config = dict(
    d_model=256,
    head_dim=64,
    d_mlp=704,
    norm_place='pre',
    qk_norm=True,
    bias='none',
    init='orth',
    optimizer='muon_variant',
    steps=12497,
)
MLP neurons of a small language model. Each row is named by its layer, matrix (down: output weights) and neuron, and shows model dimensions 48-143. Each number is 128 + 24 x the weight over its row's rms, rounded and kept within 0 to 255. A neuron's up and down rows have the sign that makes its largest values positive.
After each neuron's rows, "fires before" lists the tokens most often just after its 100 highest values on Wikipedia text that the model never trained on.

L2.down35 [124 125 132 151 151 167 102 135 152  86 149 111 110 111 123 125 134 158 128 119 150 121 177 132 153 148 126 110 123 122 134 106 125 120 146 156 150 127 136 114 150 122 115 143 128 125 130  55 125  85 142 170 173 129 109 155 121 140 179 101 104  91 136 160 141 187 118 114 106 164 163 156 155 135 132 138 140 145 140 131 171 192 115 125 121 131 122 129 117 145 134  69 100  95 101 116]
fires before: "t", "ed", "ch", "ts", " |", "ted"

L6.down216 [ 88 104  91 142  92 119 130 147 126 172 128 159 112 123 140 125 166 152 108 133 129 139  88 158 123  98 133 102 139 140 146 110 113 103 126 135 149 103 143 116 132 130 155 131 145 129 110 184 109  92  82 147 159 115 100 100 152 132 138 100 139 117 127 127 109 122 132  98 144 158 117 103 144 158 109  77  99 165 107 165  91 184  97 150 143 112 133 132 167 162  97 113 166 110  92 141]
fires before: "ived", "ed", "pt", "p", "ive", "ome"

L10.down189 [131 113 168 138 133 118 121 156 116 118 122 146 113 144 181 134 131 149 100  96 153 128 157 113 134 163 124 191 168 112 141 164 113  72 148 101 126 164  97 129 152 113 126 115 130 110 139 132 114 119  95  94 123  95 158 131 145 124 126 114  93 115 132 150 157  96 158  68 108 114  81 132  98 153  96 159 134  99 134  89 143 128 131 125  93 141 121 143 161 122 138 148 101 129 142 115]
fires before: "ed", "s", "ures", "ur"

L11.down492 [136 133 117 166 152 139 115 139 121 101 139 130 143 139 120 134 151 118 104 173 170 154 111 151 145 136 141 130 167 136 133 114 113 141 170  73 113  93  89 109 141 144 134 117 147 103 158 100 118 100  82  93 127 140 185 132 147 162 125 147 142 126 133 106  79 166 117 148 145 113 142 114  80 109  74 110 116 112 146 154 107 128 136 125 116 144 156 161 120 131 128 129 114 115 125 121]
fires before: "re", "er", " States", "ers", "ut", "ubl"

L4.down393 [104 141 118 166 128 127  60 118 149 142 156 125 151 127 149 142 127  99  90 129  73 148 118 154  86 167 123 111 136  92 133 148 156 135 104 109 111 142 157 117 135 134 131 160 146 145 145 193 157 131 124 114 133 124 144 133 144 151 147 127 102 168 123  86 164 146 154 136 101 121 145 109 123 169 124 144 139 118 154 132 119 122 119  72 116 177 126 122 129 150 117 137 152 123 129 116]
fires before: "ide", "p", "ign", "re", "pe", "c"

L11.down282 [146 139 155 112 140 164 118 122 124 128 108 123 121  97 116 112 136 113 179 106 124 159  88 141 124 147 146 126 110 131 112 120 118 120 134 127 107 102 106  92 135 103 118  79 146 118  89  83 101 120 129 130 104  94 133 137 129  93 147 150  99 175 102 111 100 110 132  86 125 143 175 140 123  99 146 139  90 109 121 121 136 135 143 130 114 131 129 131 103 110 128 126  97 139 130 156]
fires before: "ed", "s", "ate", "e", "es", " that"

L2.down72 [130 130 142 102 143  98 136 147 128 165 116 153 104 134 118 155 134 125 158 108 128 107 130 159 109 125 127 122 121  83 181 143 142 118  81 118 154 145  91 171 106 127 141 136 179 132 128 143 138 157 100 133 110 118 147 154 113 107  91 108 137 143 152  78 119 164 118 141  93 118 116  97 123 109 105 141  99 179  76 138 148 153 114 147 158  88 122 152 113 171 137  85 111  95 121 114]
fires before: "ed", "e", "z", "er", "el", "ing"

L2.down331 [169 100 125 142 124 133 100 112 108 114 168 142 139 114 121 116 140 137 116 116 121  70  91 138 158 126 128 120 113  99 128 178  81 136 128 150 137 108  74  75 153 166 114 105 145 105 129 144 154  93 140 100 122  85 130  84 126 156 150 117 100 118 108  97  64 161 108 108 148 108 119 114 135 122 111 123 105 133 173 199 118  75 106 155 136 152 137 127 137 137 122 140  84 140 171 138]
fires before: "-"

L9.down36 [142 150 100 151 115 142 133 118  91 117 135 148 121 116 116  83  98 105 122 149 195 160 104 136 135 147 107 111 119 122 112 160 129  88  80 155 102 141 140 100 114 107 139 163 127 143 150  66 107 102 167 159 109 123 121  99 114 145 124 106 132 133  90 108 147 115 146 142 140 131 124 131 135 139 135 159 127 141 113 162 136 147 171  98 107 101 163 117 109 146 179 133 108  95  92 115]
fires before: " "

L11.down635 [147 184 120 122 112 124 116 117 121  86 118 159 156 145  99 108 180 116 144 109 101 146 120 116 110 109 182 129 157 175 148 154 133 119 129 107 103 117  81 141 157 132  96 128 113 114  81  89 124 127 127 132 125 110 120 162 115 112 176 127  92 140 123 118 149 145 113 116 167 150 138 148 100 103 173 122 132 171 148 132 124 100  99 118 159 137 125 111 110 145 119 150 161 141 125 129]
fires before: ".", ",", ".\n\n", "'s", "\n", " on"

L11.down252 [147 134 112 138 126  87 116 116  91 145 139 103  95 117 131  72  87 125 123  88 151  73 103 148 125 157 151 154  69 120 101 123 145  84 150 100 130 134 131  98 149 137 107  71 134 154 115  95 157 102 120  83 167 143 119 106 120  82 137 162 126 146 124 125 128 114 152  87 159  86 139 119 168 172  88 146 129 101 134 115 110 118 118 116 151 138 126 125 123  96 140  99  86 146 111 153]
fires before: "ated", "al", "es", "ation", "ed"

L6.down409 [139 174 115 152 147 133 133 106 157 166 148 113 105 125 132 167 134 138  88 137 149 138 143  92 114 126 134 159 103 141 133 142 107 165 132 118  98 105 105 118 118 110 162 175 126 121 152 100 137 188 140 122  90  93 155 136 101 119 130 105  91 162 110  87 141  96 115 111 114 122 111  96 130 150 163 123 149 115 123 157 113 120 152 126 122 145 153 129 126 141 115 138 154 132 151 107]
fires before: "ign", "e", "c", "M"

L11.down150 [125 134 126 120 156 125 150 139 138 115 126 174 142 125 121 131 113 128 154  69 128 152 144 121 133 141 102 173  81 182 106 186 160 100 121 114 160 105 161  89 165 121 127  91 103  83 139 102 143 123 117 113 145 140 123  78 146  54 176 142 100 125 152 129 140 130 115 128 129 134 154 130  97 144 134 142 120  97 116 107 107 100 117 129 115 152 100 108  94 140 135 149 110 120 119 128]
fires before: "v", "j", "gr", "duc", "per", "f"

L2.down526 [ 99 148 158 143 111  99 154 136 130 136 107  98 127 159 138 120  94 132  82 137 152 145 152  97 118 152 126 145 126 153 136 129 164 158 128 115 152 130 111  87 152 135 153  82 125 131 134 140 154 116 201 145  91  80 115 151 122 136 147 113 136 106 127 167  73  94 118 115 114  95  96 138  94 116  95  72 128 145 165 135 151 149 100 158 123 131 128 128 143 155 140 125 109 120 168  90]
fires before: "d", "ies", "uc", "ents", "ent"

L2.down251 [131 113 117 110 107 102 125 135 109  97 107 153 129 147  95 115 109 163  98 126 180 106 118 126 119  98 149 130 104 159 146 111 146 100  72 168 135 118 141 141 168 156  93 143 157 121 137 106 164 183  91 193 117 100 118 153  57 133  86 137 147 135 128 155 150 123 114 131 109 143 141 126 163 121 108 118 152 177  78 139 132 125 127 142 125 110 117 153 134 136  91 144 134 152 162 112]
fires before: "ad", "ed", "are", "ar", "ing", "in"

L10.down166 [125  95 116 119 144 147 137 127  91 120 172  98 105  92 137 141 147 102  82  88 125 112 149 108 143 108  80 130 128 153 147 119 101 142 118 119 147 134  58 160 149 160  83 137 137 174 110 127 135 151 159 136 145 112 142 131  96 102 147 157 134 119 125 120 102 117 113 145 122 100  87 100 125 135 139 121 174  97 153 117 152 132 119 136 149 166 121 140 115 113  97 103 134 154 112 114]
fires before: "es", "ation", "ite", "ed", "er"

L10.down99 [115 122 130 159 138 106 128 146 157 104 118 149 112 144  96 142  93 142 130 137 141 152 132 117 130  88 107 104 210 120 117 172 122 119 110 119 119 163  92 155 123  90 123  96 130 124 143  92 101 137 100 166  96 114 177 142 143 120 146 145 153  97 154 115  72 115 136  76 175  71 162 136 132  89 123 138 110 123 104 167  96 141  88 128 116  79 101 142 146 148 106 132 111 133 133 126]
fires before: "vel", "ed", "ied", "b", "y", "ath"

L9.down426 [110 159 158 118 119 142 150 137 130 111 140 155 123 155 138 119 162 122 125 120  95 112 134 157  92 110 144  92 130 114 153 116 122 131 132 151 159 119 108 101 150 122 101  96 110 135 137   0  71 119 124 155 170 100 114 131 161 107 116 131 128 107 174 127 106 146 155 142 141  99 142 130  93 107 143 139 119 125 148 132 137 151 148 130 102 131 113 114 100 131 114 134 112 113 124 131]
fires before: ".", ",", " in", ".\n\n", " and", " of"

L6.down311 [142 105 113 176 149 145 166 137 145  95 134 127 173 113 116 106 149 119 138  93 149 144  79 136 162 112 125 153 110 100  91 146 112 137 158 164 148  96 101 135 116  99 176 126 130  88 119 124 133 141 137  91 154  76 127 110 142 147  94 108 109 115 118  98 182 133 152 127 138 170 154 112 111 113 117 161 119 100 143 111 107 115 165 137 124 167 145 149 107 137 155 141 103 120 139 133]
fires before: ":", "ed", "ice"

L2.down409 [ 98 114 120 128 133 111 126 123 137 135 109 108 125 114 115  94 131 134 135  91 109 124 139 127  93 194  92  75 126 135 116 144 138 134 124 134 170 132 141 118 129 157 151  99 149 140 135 116 127 119 119 100 126 116 108 154  58 118 158 148 149 128 132 100 155  80 133 126  97 153 154 106 127 123 156 164 157 132 138 104 113 106 107 118 168 101 121 104 144 143 144 140 112 112 154 122]
fires before: "il", "est", "ol", "al", "as", "he"

L4.down514 [129 114 102 108 153 112 123 141 161 121 115 132 175 102 162 102 127 112 174 197 175 131 127 130 135 113 135 123 105 100 172 116 109 161 140 136 146 124 182  92  79 112 140 153 136 155  74  55 122 160 149 152 119  50 126 116 111 110 127 128 120 127 132 145 124 180 143 123 152  87 145 117 134 140  84 173 128 149 124 158 100 149 143 136 113 138 132 125 124 115 107 158 123 140 117  93]
fires before: "es", "e", "ial", "ers", "er"

L9.down616 [133 121 136 131 110 116 134 148 139 115 121 174 145 138 138 148 118 154 126 139 128 112 129 116 123 139  46  71 112 118 118 143 154 147 127 142 144 140 137 128 148 134 136 151 120  91 140  27 107 136 158 112  96 110  98  97 148  86 108 169 144 108 106 107  90 141 163 116 137 143 162 130 157 126 134 122 103 134 140 154 185 102 136  84 176  91 117 176 152 108 159 157 124 108 137 150]
fires before: " ", " the", " \""

L9.down480 [ 95 121 149 129 136 137 117 120  91 121 125 183 122 148 106  97 139  84 143 121 121 164 169  98 179 154 142 102 111  90 130 145 116  88 110 151 127 121 140 102 100 132 137 179 118  81  83 114  96 133 188 101 135 127 154 108 121  96 141 128 119 119 110 151 102 115 111  84 169  94 118 131 129 103 144  92 108 135 161 123 141 154  86 105 100 152 116 132 123 151 109 119 155 107 141 136]
fires before: "ess", "ord", "ear", "om", "ork", "ident"

L11.down154 [108  64  97 144 110 120 115 126 124 104 146 120 145 169 107 100 113 137 115 148 112  93 146 125 125 125 118  83 110 119 135  93 124 123 155  86 109  98 131 167 138 139 105 154 106 131  74 141 130 150  86 167 115 144 153 127 110 108 154 112 133 124 134  85 118 127 129 101 144 135 126  95  98  95 124 121 105 138 130 129 156 142  65 120  97 132 120 113 131  91 115  71 117 154 113 168]
fires before: "e", "ed", "es", "ut", "ill"

L2.down567 [133 163 105 198 118 118 116 116  67  87 141 118 107 110 100 140 135 156 112 103 117  78 157 114  93 150 104 143 149 114 150 109  80 108 151 126 120 123 124  64 144 176 140  97 149 103  99 101  97 110 108 117 128 108 141 114 138 151 121 125 106 145 118 114 108 122 108 117 120 125  77 126 130 132 107 101 120 102 111 169  87  95 126 103 167 148 142 172 129 109 152 127  87 112 131 175]
fires before: "-"

L2.down366 [125 162 132 151 119 115  98 147 126 171  99 145 127 144 159 138 161 119 144 197 126 128 171 150 137 138 101 123 152 129 148 123 138 114 136  80 136 129 111 148  90 135 109 144 175 136 152  99 105 122 102 116 132 145 131  97 154 113 113 120 116  80 118 121 157 100 115 119 137 146 115 130 110 130  97 142 114 139 132  94 101 123 111 111 193 119  96 141 125  98 124 127 138 149 160 107]
fires before: " States", " of", ",", " King"

L2.down16 [ 96 144 132 157 130 167  81 102 142 115  96 122 170 109 171 149 102  88 151 118 146 126 101 151 165 113 135 104 124  96 161 101 116 108 118 133  65 146 137 143 120 119 147 133 117 133 135 133 155  98 126 147 158 117 132 150  97 129 130 135 165 131  70 154 147 118 125 113 109 139  98 113 121 121 156 167 123 114  81 139 126 133 128  41 131 128 125 110 119 139 150 126 151 173 104 127]
fires before: "c", "fer", "l", "ign", "ition", "it"

L6.down568 [144 147 132 134 150  99 131 137 131  81 140 135 117 118 160 131 165 122 102 156 119 157 115 150 165  69 160 182 162 149 113 127 150  92 166 119 145 118 108 137 104 119 119 101 173 126 123  90 144 121 152 182 107 139 188 124 119 123 142 136 105 105 118 125 148 135 160 140 133 165 143 166 112 156 111 135 133 173 137 110  77 143 112 107 133 171 172  81 147 113 106 115 144 115 105 137]
fires before: "ed", "ction", "or", "in", "s"

L11.down392 [102 158 140 128 107 154 121 129 127 132 129 150 150 123 141 100 108 154 119 100 152 146 138 144 117  80 173 178 123 124 143 147 131 141 120 135 155 119  93 126 135 108 124 133 138 113 106 107 102 118 178 149 192 153 133 150 124 125 134 133 118 135 132 131  87 102 120 161 127 148 171  93  89 113 146 169 118 135 127 145 100 136 127 124 110 104 140 140 112 120 116 158 108 153 137 122]
fires before: "inal", "in", "eat", " on", "er", "ac"

L8.down305 [123 163 103 134 160 132 122 135 106 109 139 128 144 126 149 157 128 144 151 115 179 132 146 141 138  67 116 139 151 125 107 113 154  99  66 152 155 112 123 116 178 161 115 119 131 128 141 144 129 122 123 110 156 170 145 100 117 123 147 152 180 164 129 138 137 109 120 163 168  87 145 111 110 130 140 159 124 139 118 134 140 130 100 106 121 151 112 110 116 145  89 138 128 180 160  57]
fires before: "st", "n", "ric", " of", "ic"

L10.down344 [143 107 132 114  98 128 120 139 115 101 126 121 159 127 152 126 120 157 143 167 124 146 134 163 135  86 163 119 119 165 166 116 132 175  66 120 150 134 134 124 151 158 147 120 125 131 147  47 121 147 131 173 123 113 142 126 139  67 156 126 176 154 141 141  83 176 145 116 130 147 124 115 143 165 100 106 113 158 131 110 111 145 166 136  96  98  85 102  80 154 103 166 116 110 122 103]
fires before: "e", "ing", "ed", "es", "y", "s"

L8.down303 [134 157 126 111 126 124 162  77 157 135 104 131 109 104 132 115 143 105 118 105 137 147  98 140 122  72  67  92 156 115 151 134 107 130 147 146 120 138 113 158 153 140 132 161 119  92 129 115 110  87 151 144 142 107  77 127  89 112 128 139 147  68  95 114 127  95 157 110 110 123 122 137 169 129 164 120 150 159 137 149 151 134  65 148 157 139 127  86  87 134 139 124 171  90 145 111]
fires before: "ear", "ro", "inal", "s", "le"

L6.down538 [143 137 133 127 125 112 139 140 105 144 107 118 116 122 144 126 117 153 131 109 134 122 152 125 151  91 129 110  85 151 131 143 164 129  80 150 127 132 147 127 130 159 150 118 173 168 118 136  96 130 132 108 109 136 129 122  86  92 129 114 153 134 116 121  76 177 149 124 140 151 159  93 112 132 139 115 138 165 129 101 113 137 111 103 156  99 107 134 106 156  55 129 134 145  94 137]
fires before: " of", "ic", "ed", "n", "ation", "or"

L4.down174 [105 167 121 106 167  95 177 118 140 133 129 123 130 143 120 140  95 146 114 132 137 124 155 137 127 142 119 136 113 116 113 109 157 130 114 100 118  86 125 130 150 145  67 118 154 118 100 169  95  96  80 156 110 106  84 140 115  72 127 135 129 161 135 113 119 103 150 160 118 145  91 145 111 153 164 135 154 173  93 158 110 148 145 160  91 115 144 147 141 125 138 133 133 168  72 162]
fires before: "ect", "ec", "in", "ed", "iss", "ud"

L4.down656 [138 103 144 121 115 163 130 136 162  99 124 158 168 129 152 137 116 111 148 102 132 149 107 142 122 135 119  78  80  93 128 158 146 127 133 129 149 106 118 129 155 111 142 114 100  75 140  82 145 178 142 121 104 156  91  88 163 131  84 131 139 109 155 162 137  95 120 168 182 123  68 134 109  95 121 127 109 130 174  90 127 128 132  96 122 107 135 140 123 110 144 103  82 125 127 103]
fires before: " ", " D", " |", " U", " S"

L11.down327 [176  90 127  93 134 148 101 135 101 141 136 144 134 142 122 161 164 179 134 167 162 159 127 109 115 136 112 121 133 120 150 115 173 112  84 131 125 119 134 126 148 126  91 191 126 125 119  80 144  94 137 171 113 152 130 132 162 137 131 111 159 123 139 137 102 140 112  89 136 130 180  94 118 153 105 177 121 150 141 142 104 101 153 143 154  86 119 116 121 144 134 109 133 163 120 107]
fires before: "ing", "es", "ed", "tern"

L8.down658 [126 117 142 110 137 178 152 167 133 117 176 135 122 155 143 134 182 125 114 162 143 134 119 130 134 148  85 143 145 138 137  86 139 145 123 103 106  93 101 102 124 159  71 127 133  77 131 126 117  57 112 152 162 161 144 106  99 152 123 142 115 144 128 165 152 138 128 126 113 101 142  85 137 114 135 149 134 153 115 120 151 130 123 109 119  99 129 136  92 131 105 102  98 157 109  86]
fires before: "re", "hn", "ond", "ur", "om", "ut"

L11.down375 [152 139 121 122 116 176 114 123 121 103 104 119 150 129 152 109 142 143  98  92 127 135 134  97 107  75 105 126 166 101 150 138  83 111  78 129 105 162 127 140 117 148 144 128 113 112 124  15 101 107 131  85  96  98 174 108 160 148 174 105 140 151 120 108 150 144  85 101 150 128  97 102 127 144 128 133  92 119 164 105 110 126 129 109 124 128  96 109  91 145 117 139  88 140 121 131]
fires before: "s", "ed", " the", " a", " her", "ing"

L8.down685 [127 120 135  92 144  98 139 126 107 108 152 157 160 138  95 173  91 162 188 106 130  86 134 132 120 164  94 115 114  96 120 139 100  99 105 129 160 133 119 122 117 100 139 136 117 103 152  27 152 102 107 145  99 125 152 161 169 161 156 153 160 131 159 142 107 121 109 156 123 102 124 108 148 129 136 146 146 112 144  86 123 113 126 126 155  81 120 143 133 158 121 122 134 162  64 132]
fires before: " ", " M", "\n", " S"

L11.down306 [134 121  71  76 127 146 128 124 121 139 115 128  92 107 127 138 129 114 151 118 143 107 132  95 117 122 132 117 150 182  95 154 117 142 137 124 146 134 126 145 174 104 163  79 155 117 124 226 130 140 135 162 171 127 112 158 146 134 147 143 136  93 100  88 108 140 113  91 162 120  79 146 124 137 144 144 150 128 111 147 129  91 127 100 137 141 131 129 132 120 110  96 118 147 134 150]
fires before: "9", "8", "10", "f", "ation"

L10.down85 [141 128 152 154 118 134 138 115 164 162 145 142 142 124  93 159 152 118  96 109 148 143 132 114 131 163 141 134 152  94 135 157 115 149 129 157 146 105 125  77 104 165  98 148 108 115 141 141 139 125 141 186 139 139 137  96 117 106 112  75 133 146 106 140 151  84 140 121 147  86 129 133 158 171 118 175 120 131 168 115 140 114 130 192 130 136 143 104 112 128 122 111 160 119 111 157]
fires before: "in", "rib", "ro", "n", "r", "ain"

L11.down22 [127 147 161 126 108 162 117 152 135 118 104 149 104 118 145 111 141 100 132  87 138 172 118 111 127 128 107 164 121  93 126 122  92 141 140 153 114 132 145 104 124 108 128 101 129 108 119  97 160 104 108 126 115 123 154 163 138 152 146 123 131 120 181 117 174 145 141 134 153 136 134 117  89  72 119 176 101 130 201 152 126 151  94 116 109 142 104 169 153 132 121 168 150 150 136 113]
fires before: "ed", "ated", "ived"

L8.down300 [133 125  76  71 142 156 141 172 147 119 136 158 179 152 130  90 119 125 141 106 114 135 138 104 144 129 137 164 105 176 125 167 113 124 108 124 134 116 127 157 156 169 153 107 132 144 104 167 126 125 125  99 143  44  95 134  90 165 115 149 146 105 140 130 144 103 118 171 166 145 185 110 141 111 109 143 118 136 155 122  64  98  78 157 129 105 150 111 129 117 111 175 149 113 150 114]
fires before: "ent", "ents", "ol", "id", "est", "as"

L9.down475 [145 120 140 165 158 130 144 150 172 110 128 146 152 136 128 133  91 119 134 103 159 147 152 100 107 121 149 162 131  93  97  91  99 123 116 121 178 129 118 113 144 176 136  62  99 133 140 171 113 120 148 120 107 145 107 158 131 100  98 151 140 122 175 180 111 167 113 130 176 137 151 107 123 133 129 128 106 137 136 153 143 133 164 106 131 123 136 164 135 128 160 112 122 130 138 117]
fires before: "9", "8", "s", "97", "ing", "ed"

L10.down6 [126 149 146 167 123 129 104 135 119 144 110 147 114 155 134 120 101 134 110 106 154 150 100  99 163  94 107 167 138 137 127 131 104 173 126 138 132  96 114 101 149 160 100 110  90 128 141 188 105 108 148 134  99 144 137 113 151 111 135 108 160 164 153 125 137 136  78  99 175 145 129 149 124  95 121 114 127 133 119 125 113 163  93 151 172 116 135 118 116 173 116 121 111  98  95 166]
fires before: "3", "2", "8", "23", "7"

L10.down66 [109 115 150 177 126 143 112 142 139 145 135 180 127 123 128 129 117 158 113 121 122 179 118 118  86 131 128 124 133 144 134 132 124 127 148 132 173 129 172 112 121 139 108 101 117 140 139 166 123 103 145 150 107 132 166  95 165  98 131 123 110  96 120 148 104 103 145 117  96 136 145 151 113 139 107  90 138 141  99 111 171 131 123 170 158 172 145 111 121 150 130 124  96 140 137 101]
fires before: "0", "4", "2", "9", "7", "us"

L11.down396 [106 161 122 124 123 106 161 197 123 124  98 143 128 135 129 105  99 119 146 136 147 151 117 151  88 154  78 151 141 128 152 123 158 145  89 125 151 116 158  75 129 165 162 124 120 128 141  65 114 105 144 133 134 101  71 125 118 114 130 143 153 110 145 176 129 141 137 109 163 137 109 127 127 173 130 127 155 130 157 164 155 139 111 135 167 110 152 131 181 143 137 182 150 151 158 148]
fires before: "y", "ies", "ial", "ent"

L9.down665 [121 192 115 121 116 108 146 177 169 105 145 160 143 124 171 101 167 142 153 122 129 154 112 112 161 107 194 120  93 173 132 125 108 121 133 107 177 142 119 128 180 125 106 130 138 114 112  32  89 116 123 152 137 132  78 137 147  90 128 104 121 140 129 133 151 152 120  91 182 142 163 128 100 149 152 126 159  98 124  90 118 121 111 160 115 152 161 182 113 128 105 135 154 141 161 148]
fires before: ".", ",", "6", "3"

L9.down222 [136 157 163  99 128 127 130 107 141 124 127 183 151 157 132 135 118 153 142 120 142 181 142 152 150  88 115 148 137 133 144 146 120  71 120 183 116 114 146 141  67 154 157 174 134 151 147  88 117 126 149 121 118 157 150 101 150 131 127 129 142 125 118 124  93 155 150 118 135 113 148 114 132 176 121 152 142  97  94 167 136 146 119  99 108 130 127 126 135  95 162 130 153 124 115 107]
fires before: "ul", "ear", "ident", "ult", "p", "inal"

L10.down103 [117 121 148 152 126 170  90 122 164 143 134 135 134 136 145 119 157 126 125 128 159 108 191  99  97 133 121 138 171 137 134 174 118 130 122 160 140 109  54 128 157 131 146 104 121 118 152 186 162 106 115 113 158 149 162 110 149 126 122 106 151  83 120 146 121 134 101 118 159 142 128  79 122 106  93 148 152 150 125  94 147 115 125 141 137 129  90 136 159 143 193 134 149 149 140 108]
fires before: "8", "9", "7", "2", "10", "14"

L10.down213 [106 127  94 121  96 105 106 139 116 136  81 131 151 145 152  87 114  99 120 167 140  87 152 138 117  94 156 130  96 140 131 118 123 106 150 140 157  82 131  88 138  96 153 124 139 103 117  82 139 129 148 168  93 100 145  76 121 128 149 138 155 138 143 173 126 128 131 148 169 113 129 137 119 142 136 115 139 126 124 107 146 131 148 140 146 113 141 164 192 132 114 131 122 126 154 137]
fires before: "y", "ry", "end", "es", "e", " |"

L4.down564 [157 121 136 170 150 118 101 106 164 154 131 142 166 112 141 123 124  71 135 152 121 108 108 133 116  98 151 103 111 129 119 131 153 143  85 132 180  88 119  91 133 170 150  85 108 128  95 113 126 103 139 158 129 119 123 174 112 105  86  83 161 119  99 149 156 128 131 134 145 108 135 106 130 148 126 109  92 134 129 148 133 132 117 160  96 132 144 132 146  60 145 172 159 107 128 180]
fires before: "in", "ain", "ro", "r", "rib", "est"

L6.down294 [145 153 131 131 110 157 139 140 105 123 147 147 114 144  96 126 123 146 100 112 104 119 140 118 101 127 130 156 107 142 125 138 120 138 117 119 116 110 146 168 139  97 105 118 120 123  82  66  87 131 108 131 125  88 180 115 106 149 128 122 117 150 138 104 101 147 126 145 123 114 117 178 105 143 162 133 100 141 118 110 139 114 134 120 125  85 123 157 112 115 169 111  64  94 145 121]
fires before: "ional", " the", "or", "an", "it", "-"

L9.down483 [143 114 172 118 118 116 125 134 122 134 149 152 161 153 119 100 167 115 114 138 127 151 149 155 145 135 105 108 122 119  98 122 113 152 166 205 122  85  88 126 153 123  72  98 132 131  95  37 131 123  78 137 135  92 111 129 135 169 121 111 104  73 131 141 138 147 149 141  88 122 137 125 151 144 108 127 144 133 130 136 137 117 124 132 138 123 125 147 126  98 133 128 131 111 119 141]
fires before: " |", ":", " "

L9.down535 [128 147  92 118  93 141 117 120 143  98 151  72 132 129 116 125  62 152 160 109 151 139 131 115 160 127 123 156 129  98 120 127  99 132  63 102 121 151 147 106 120  85 107 105 108 136 167   7 121 153 130 123 118 119 121 173 145 108 110 108 138 141  99 148 106 157 148  84 159 128 144 131 123  96 136  99 149 147 125 113 100 116 108 131 137 137 142 104 106 138 149 117 125 117 158 121]
fires before: " ", " T", " B", " G"

L11.down277 [128 145 129 141 100 168  92 110  97 109 164 144 123  89 128 128 138 132 151 126  90 128  84 146 141  83 160 115 120 127 127 133 149 160 119  80 128 125  85  88 136 128 105 123 126 113 121 116 137  96 138 139 117 167 119 112 136 127 152 107 130 127 111 122 106 150 126  92 176 129 116 105 105 133 149  85 102 165 158 152 114 145 138 145 120 142 114 112 135 129  78 157 153  84  91 128]
fires before: "ed", "ig", "iss", "ru", "a", "p"

L9.down657 [136  97 136 180 119 148 130  83 139 124 165  77 156 121  67 133 118 119 113 129 129 118 130  80 147 129 102  85 144 159 130 101  88 106 121 116 146 142 110 163 129 176  98 103 104 166 138  96 122 169 115 130 134 128 134 108 111 117 124  97 132 129 132 116  94 157 163 118  89 169 137 117  76 117 142 101 154 153 153 156 156 157 129  92 145 147 127 135  75 160 140 106  72 149 138 134]
fires before: "ed", "ing", "es", "e"

L2.down477 [149 122 120 148 142 150 134 147 140  93  76 129 114 146 152 165 130  98 101 104 136 167 157  86 131 151 108 157 103 123 136 133 110 129 129 114 109 154 136  85 121 123 109 102 110 105  93  49  81 125 141 113 142 141 122  88 127 112 141 147 124 136 134 146 105  90 133  97  92 145 105 138 165 180 159 142 136 116  88 154 117 103 137 124 113 126 122 116 139  95 148 127 135 111 134 138]
fires before: "gr", "duc", "f", "j", "v", "t"

L4.down185 [115 154  91 153 101 154 135 150  96 112 111 122 143 122 111 128 107 141 143 142 132 134 126 160 139 170 154 117 171 119 164 116 121 145 134 156 130 140 123 136 139 134 108 136 165 113 102  71  90 104 111 168 128 128 108 177 120 100 138  95 153  92 101 149 136 158 160 142 136 145  96  92 129 148 150 137 144 139 124 139 114 113 178 155 153 117 124 132 122 128 159 151  81 126 129 108]
fires before: " "